{"num_key_value_heads": 3, "lr_head": 0.00823, "max_steps": 6319}
MLP neurons of a small language model. Each row is named by its layer, matrix (gate and up: input weights) and neuron, and shows model dimensions 144-239. Each number is 500 + 40 x the weight over its row's rms, rounded and kept within 0 to 999. Numbers have three digits each. A neuron's up and down rows have the sign that makes its largest values positive.
Before each neuron's rows, "fires in" lists the words (lower case) most often at its 100 highest values on Wikipedia text that the model never trained on. A number after a token or word is its count.

fires in: "received" 23, "earned" 8, "to" 8, "as" 5, "suffered" 4, "committed" 4
L4.gate506:500565493563457447511520500448636473492442487487487587422566463523499516497472520498511470525597516577521500515530478492511477530511550460538460526532457441449529470456478504494457502507520561480504515535462464528535517509472554495482435514469494431508452579554431456491502504544481467480
L4.up506:455436546468530467445530457457547496509534540564497423474423453556471517474526500572494485479499504444470527543474466471483445518486596542502528476431469491470526516577589554521486470501512505443555500558468529526478507433484498514501488523497596473471501438538516502539520557523471484453

fires in: "it" 82, "there" 9
L5.gate516:484490440566453489466452511454581539494459491460515498494515496483523476505461474521534481460469528560453564498629479546423482530561507439536459532542423448508516533536473466541545522569516490529528515493478525468503485519466478463484499504550485423495517506487530476519470420540494472527
L5.up516:456444448510460547465488449410532562473540508502555470575498474544524474510545505483505534476432464529503512514584576534531498580546450550452498470579521550447527508500480490524539465528529478503496515472476541476512513434505586526586492547462453521487485465479509491505458506443546471519

fires in: "the" 74, "w" 7, "his" 5, "its" 5
L9.gate640:493512450446499507451486515523402462450446496505527518518494523432505468540487509533483471469433512492479584537535547544493488509411531447518438482464452455545536492497539497493485491511550448503539472516500467528481536469587511549464476438470516514452428462519422480558495541502509497448
L9.up640:537485493548490489518503506477532409523527486469433508447548505505511505525462583499460442511521521508451530496538466466541548521559490491454503496512425518495535541535522470476525535481545439492456512536381421526442472476422486479454512487481483537511468488449511552557501550488521466505

fires in: "was" 32, "is" 8, "were" 5, "are" 5, "radio" 4, "defeat" 4
L11.gate64:538412581536451492543493491530418587492518510503431471416450472488528506438611478495493407545540594571492460542549512438519515455517550578487524473472592559429519505525488500498555538481543484483487490504446464575469551390502483519418454515521499503507468517483461464452438551490405478542
L11.up64:522425533498460486606544483519455540515529568525405530422495461488512454452560490497460439513551534442439503487501463441483554440493557526483462573394568550483516541502531507583539524504497488514501459517441520501451476491543504504487435528542471513492544510531478547472550506536475509468

fires in: "university" 51, "college" 19, "president" 7, "chairman" 5, "player" 4
L4.gate447:532500498503408517502549393476499473511523505485429495547596472473479448511457491506512551581490496572431602531540531430479495507523480495458451502570576475518534575400480523539524528543437488560491483448499502451445543498482569458505541545481450523472532538560547487491464425459494469455
L4.up447:495517501458461488564486456474500444512507521505468496540544463497519508524468508524511465523543532601496532488497533481460522499498497472465498461555617469438532616450482475537488488473513574533523538504490542481457507502525513457514505504432468512454497497566499465519507478504531467482

fires in: "s" 31, "to" 11, "into" 9
L6.gate561:514502462442494395480528482521537557460521451441445519416537466456446453426498508540426485475515495574525527559502532445546464561500537489476479497509424454491495473576481512484450512483506504490504491511535498508523391479523547536459462567479486497499540491519459485478488486522516509410
L6.up561:507437552480500469435451485452487570542564538434425509440510544493492503426492512495547558467456467479473538555480457433555556525506472465529534514491475414488519485548476497522499541467483488506443500524523516541435415429467499525487539520462457414446470493432516499466544489456499444581

fires in: "the" 32, "one" 26, "two" 6, "this" 5, "his" 5, "main" 4
L11.gate771:516495533535498508476502514543505524381493437418513572476520509438437510583438476519465492571443462486469538550490540496525440570415535458543450492515494522480548509461427561434519541503501437501540515485467517469477477516552519465556532523549518458524512487510452418504489517528498428441
L11.up771:493465528521486474468663472431571439530477503491463532544526517553510491475470521507461522514500459465466531516509533502489523546493453548462532495455469456473506524461536491482477502496514474523469507478550418416457507519544497528562431447520485515498521523519418537488505539514438486440

fires in: "won" 17, "place" 15, "win" 11, "winner" 5, "champions" 5, "player" 4
L5.gate649:508533496527390524491555451537534584511495521504453448540521504527526487504510521548488453567515524512453483510560520434562514480518485532456482509504537366532579538517514468534510592553539443578448505512433459521493486469521527494424510507544471409542525530524540581482454530450516468415
L5.up649:565562578495473504550403497526589568450476566519541495564551521565503527577487538527529483515555525550494455504516482465521526463482429540528519503438516512494482574500490534473520529527500503551519452536479451510507466552602496550489530451515486567545471496460520528535521518496509611464

fires in: "won" 23, "lost" 11, "win" 10, "loss" 6, "winning" 5, "scoring" 5
L5.gate632:573460530462530454482578439538549533510518481527527414453533482479532497549483407509541527571515564547551484461536490507515508448531522519519502627464536391577465460524501505515549514513530455520505509520450482480548442562514553469495526519549489518543537478528529562516467571525540578515
L5.up632:458575529466563494500527446538541525465520521506491477484498499540516519519493432479564493560504520495513498465457445572547513451492456518485516568443456458569444449502494501492554534499525505574471488565448521471511475585529563457492510515519523552584468553557427488564453491478506551529

fires in: "his" 17, "of" 13, "s" 11, "to" 7, "states" 7, "state" 4
L9.gate481:477547449444513475499535463486501517470427483547474561522488492463498533464487456431437508592487556477509542488507417544465452567531620542498428526465472524521558534501486506506412466512499501502490517447523555543457463487562501548484539565466499479455512521503515470546490497531495506442
L9.up481:421473520500470451539504514522554518530482513521516528426503461480549562513454524514536541576475527532475540465432474482514471573487575502493442499529482532470553535550517490596420519479436518508522522528488573482467465465527489497473540525475466457480524528505528555473495511592563430489

fires in: "i" 43, "they" 27, "we" 18
L11.gate425:534557489574545527524441451522529537470467502521545450581461455500503458522487483522472581562544435497437471473486505529512529480565528526478543449526491421527485570432463499477442517537509479533542477486389514512543495530606539550530474417489501482500574522455480525463477514495472539489
L11.up425:507505552503473517526479436532494504451467499479544483438433503568490546494505477451457542569488431504543424449521557475499569513533491531474501512500475566563560516571437524514509478512472521521549521473460528508508426504538595572504476460486451530447498500454471452450532548483477496489

fires in: "it" 17, "you" 16, "they" 6, "what" 6, "i" 5
L11.gate749:473479555455515436551540500450476514469548461493499437478422503492472490473482530494484504531481482416409496483568408443520472466556497466466519507448423545482479454393456512526502481531486499532529535463433564452519535499527469486525498424494466542460439430532511507484543519415439551480
L11.up749:505444518564545498473506467443528459399557496487586443498408584500508477491481507511503543554447453433450560465517475431507489481552495468437500446498464532470458414411527530507444483524536537511545510470424527516519481526509453478531505452490492461482457443490498453562485506481505579508

fires in: "was" 47, "is" 11
L11.gate818:527543521505587514475497479453445529436505500477516489487492467482454546493546514493530432543545482518562514570548494462490490497554491473486484476394486462499486432523542511474468532498486503505481535437459500519495572484453545516568438485471497422570421426497475467560551502537521574560
L11.up818:519521458509553427535463496481463425548517500434443537481520502470496476440459561540476461490569530480447452505520455455575472494495531434495597524502544530502519563484465519482509497467525567486445479461450418524433542521489511460520465538503474488467498496436456473500488525637507503467

fires in: "there" 36, "response" 10, "together" 7, "agreed" 6, "year" 4
L5.gate377:467512413499484459476500472484552489446554472438524535488499534490540500504424518466496518507528488559514552503566457483480484547582489459543405517589502381507525550549537452503550513551494453575488455455426527436544499523512546425576514511516494446500499460525513528503443547478488506479
L5.up377:497456528504519554459524532447532475549533531453518479503464528479558517559532470543562513459484442516483501441477447435489501506537507461505478457483461423497567478558512469549560505526506511498522481550499523485515564511475534452527552493459457447492543398410541530532476569465493438545

fires in: "college" 30, "school" 27, "university" 24, "education" 4, "age" 4
L6.gate1021:527458521488474511458481498579517495499440511456453511547618528404518588477456500573510541545531537588452602451545492464537450536526536496463520464471524458534507530455576435558520462551520460543553480492462532516550528519583543493531487569493514513492496467497481471542466528507392518387
L6.up1021:559439518460477455463514512489491468519546480501560458555496520491557552522498564497517563523524502586531484458591559509438479509484462457505503450444568540494417479484519472471532543508528414510541467586575507530483517469485465439529483467546469466523490527489431471520463537515561480492

fires in: "but" 44, "however" 30, "and" 7
L4.gate269:503512487500504519489516497439454451405456492487467490532515476427478440478456440504411465496421556563545521467540510436453505502516459515441492477550603485526534444442551493496517531487511436490452469500537461385465587590552446496509499521526515435514476471519529429445499479434474521432
L4.up269:466461487495503455502445529460415504408456553494457475453554580437511482570498415526474476482479548551549497488501479494478517455473443498541543528569542508453492509500603536513507510481508533478519405521511504422500530487572454516502518508499557444446469422506471436512573480494501586442

fires in: "western" 14, "family" 10, "eastern" 8, "steve" 7, "lord" 7, "peter" 7
L2.gate757:451447595518532540584476534519584446470517512547534507500512510534501456525582493516558454519439492560507441493535492473444571447461416468529521494514493466510497499516465569536493414494480493522589566576472525500523503550464534495515505538505565541521555443479511514577545518484485513519
L2.up757:491445572540462502466526542552565492456471425482523513519528483549532446551531472558521431512491496549527542471480567488486509477466481527502492507518452532495523558523507542479485448532460496555509551488473519470440501537502400482506517557528530494471562491534498508446497468507530491455

fires in: "to" 36, "into" 18, "in" 4
L9.gate94:488476453569575453504537436525493464490478534527442491493527508464491466559472458530512517541564508486434397510568542475514509508514509440511539523490453496520446451462435597474454482500488449532518504440448496476641398549466514500482470528505518502538483515523477465445549500539495439510
L9.up94:601475504526535503477568488523550509518531483592502506513539465525504509517450530498542492480479436499423505531499479471510533505571509474440536544479520427491523461527489508567473470489496498514520497550548502531437469505498478564471502606502488452422590504504532460510491498490504543477

fires in: "in" 39, "to" 20, "for" 5, "of" 4, "and" 4
L11.gate291:530456434462533440498511549496500521493509496562560482492564412510467515459532508544496455466528491411465501468519522444521492536453529505532512496458428482466531418454494586498534456510474464497485504525487551394554431442478444504485485464548487454487474492516497469497548471572519494481
L11.up291:431454398429587546474518468511493483460497534486549496445509482473534580441522467513549448434477515535442383432493514499517465439497498526481591567480484471486530471493473475527524491486483515493523540528496550482511550524544425515464570503464481485523525445564487427507559461564524559493

fires in: "was" 42, "is" 20, "are" 10, "re" 8, "were" 6
L11.gate399:558450473582533499544571512449477491557566538498477522477503485471504467498478497494491403536438566465439483469588439487536475507599522407416577493469505454495467486522505498525461443515542497497420516429468501466540491543481523546466470479548460506480516524489458518517433551457407514532
L11.up399:439454518506551490547496572539448509508436514458480515423474472492486446470484561464409440455454540477481524521486472453549489482468532546495564558458546578544523459523486538468487538500514490516469508475476441499533513490473471552458528462508610521512481505467452555450559473585563553481

fires in: "after" 22, "when" 20, "from" 14, "was" 10, "been" 4
L11.gate360:442482504487559476525543512549577571506504471491452463479550466412497489493442481449494492556558432544512563521628455464468502572587513568511547492465515581486521500525513573510492489506464530491437506479461478468473545429532510579517417481530474474412468479458514497503525485507539469442
L11.up360:565468543412520417482502499503483493493468492428482505446583493471498445418518507471459463455460508567408515569510537447546410580529571516460483529465427465576486484534546528516492467498491541504546540492503541528494493473516509511466456478531465407475459458489382518536427469500513510485

fires in: "western" 14, "north" 11, "eastern" 8, "direct" 8, "northern" 7, "specific" 6
L4.gate773:425478584511554563535410515502554441421451537543571495515411414525534483542554494550553451446528551512539491527445577483495551501451492528459560493469462513509508533526403550514468440457507541488494504578511518505458528526503429478517553470485514464497505487484468481481565526552497545500
L4.up773:407460595486555562548479546477554465523541565577555478535434433542504466535540502535547459474483529464520428516486537451492538495477458491530585450470503486438496487552481478490436476433517482468523477551513533475496434469464480456500565427507486484488472457517459488544555571429505474530

fires in: "it" 28, "hispanic" 6, "its" 6, "one" 6, "this" 5
L6.gate480:560522479486513495488522447433548490492504502432477510580514523456472489459494475520456534503504490494517514529534503483456431518548537535562498539508466470542565532476535520507473524498422481518548500518479539506492501533599595499476467527501461501477510477506555496521485464531503538486
L6.up480:544509501518532495599551493530511469539558539484510515598479510473473540457520570550527504514453530487445505525494538494446464576492537516530506482452428533557514505462423575508487499474416522461552442565534598567455451514523542480460507556533515541499471549472515498485480504553516520539

fires in: "february" 21, "total" 17, "january" 12, "high" 9, "boston" 8, "april" 7
L6.gate802:550459441526501497480519498499487495496577482482544431509518492495516509458448457503517524500505460575454560587598504508454535539526476454471474524520448435507503546479526430536542481533449522569456478539489467499469513486542479465537469597478470458507517458475586485487441454486465476452
L6.up802:508444500505503531490496465521553430515455571498484524470534512559495531518543502470458524486428488457548549572529535465442577533488554510564485476492422509510519481461576424482454506489471529490437530552463488524500526414511505474515500508428558569455549498468530476550501566427508499472

fires in: "however" 34, "but" 29, "although" 18, "though" 12, "despite" 6
L7.gate112:487532501513536525482485517495526449509538475532439429540514542428470473479464515484396508514475524597482521500571592508473422535494486513489504478505496499518497504542468505501550546536484490523567470524466570454528552569520483431451476517587487471508497445460566526538482444515492513478
L7.up112:518493512474498509511501475452459490449419542438480448505496470495542484516526459535513519474493449502503480448520585446609502507557439544516434491493563472529497490550575490456495507531512499520511466565496493453542458515501482470402471523537505450520426498459525548523522496468547535554

fires in: "a" 62, "an" 13, "the" 13, "one" 7
L5.gate920:470546541481471525461500444458456592418540458415537520491568489431459506438464400512474468543529547547474569580594498519478509522499473502499473509542536444505497507496531505487504552493430479506471485413464470417434499546538455451582470555454497470466537458509541513479442491530510510457
L5.up920:496501544489523549526534517442446566517454503496440420486584513539471512439504422506490449488549509534410501529579518543535446502478486548454523548497581494482455486554527473431452484479521549464496462513439473480489524499488473506478401493521535560492555521533512521474498541531481482508

fires in: "a" 70, "an" 12
L5.gate58:490536536480478540410432448547534513479531503429480528495522522444535461460454495479497553519510479524452521533552501458432432607575521539530470478507510426477472548489515509516534486559449489520466480385441512442520499539467549481530435540499433477535520490515500472494450460438465519476
L5.up58:455499464531445478495498472500489488512506512582512474438492467542525429578496509452500417528477561489533464604469483528493521408501489504509505529500506502552546524526482424510439502486524444514574526511487548534554474502551560500496549498501489520474514522493529579473586490475498511436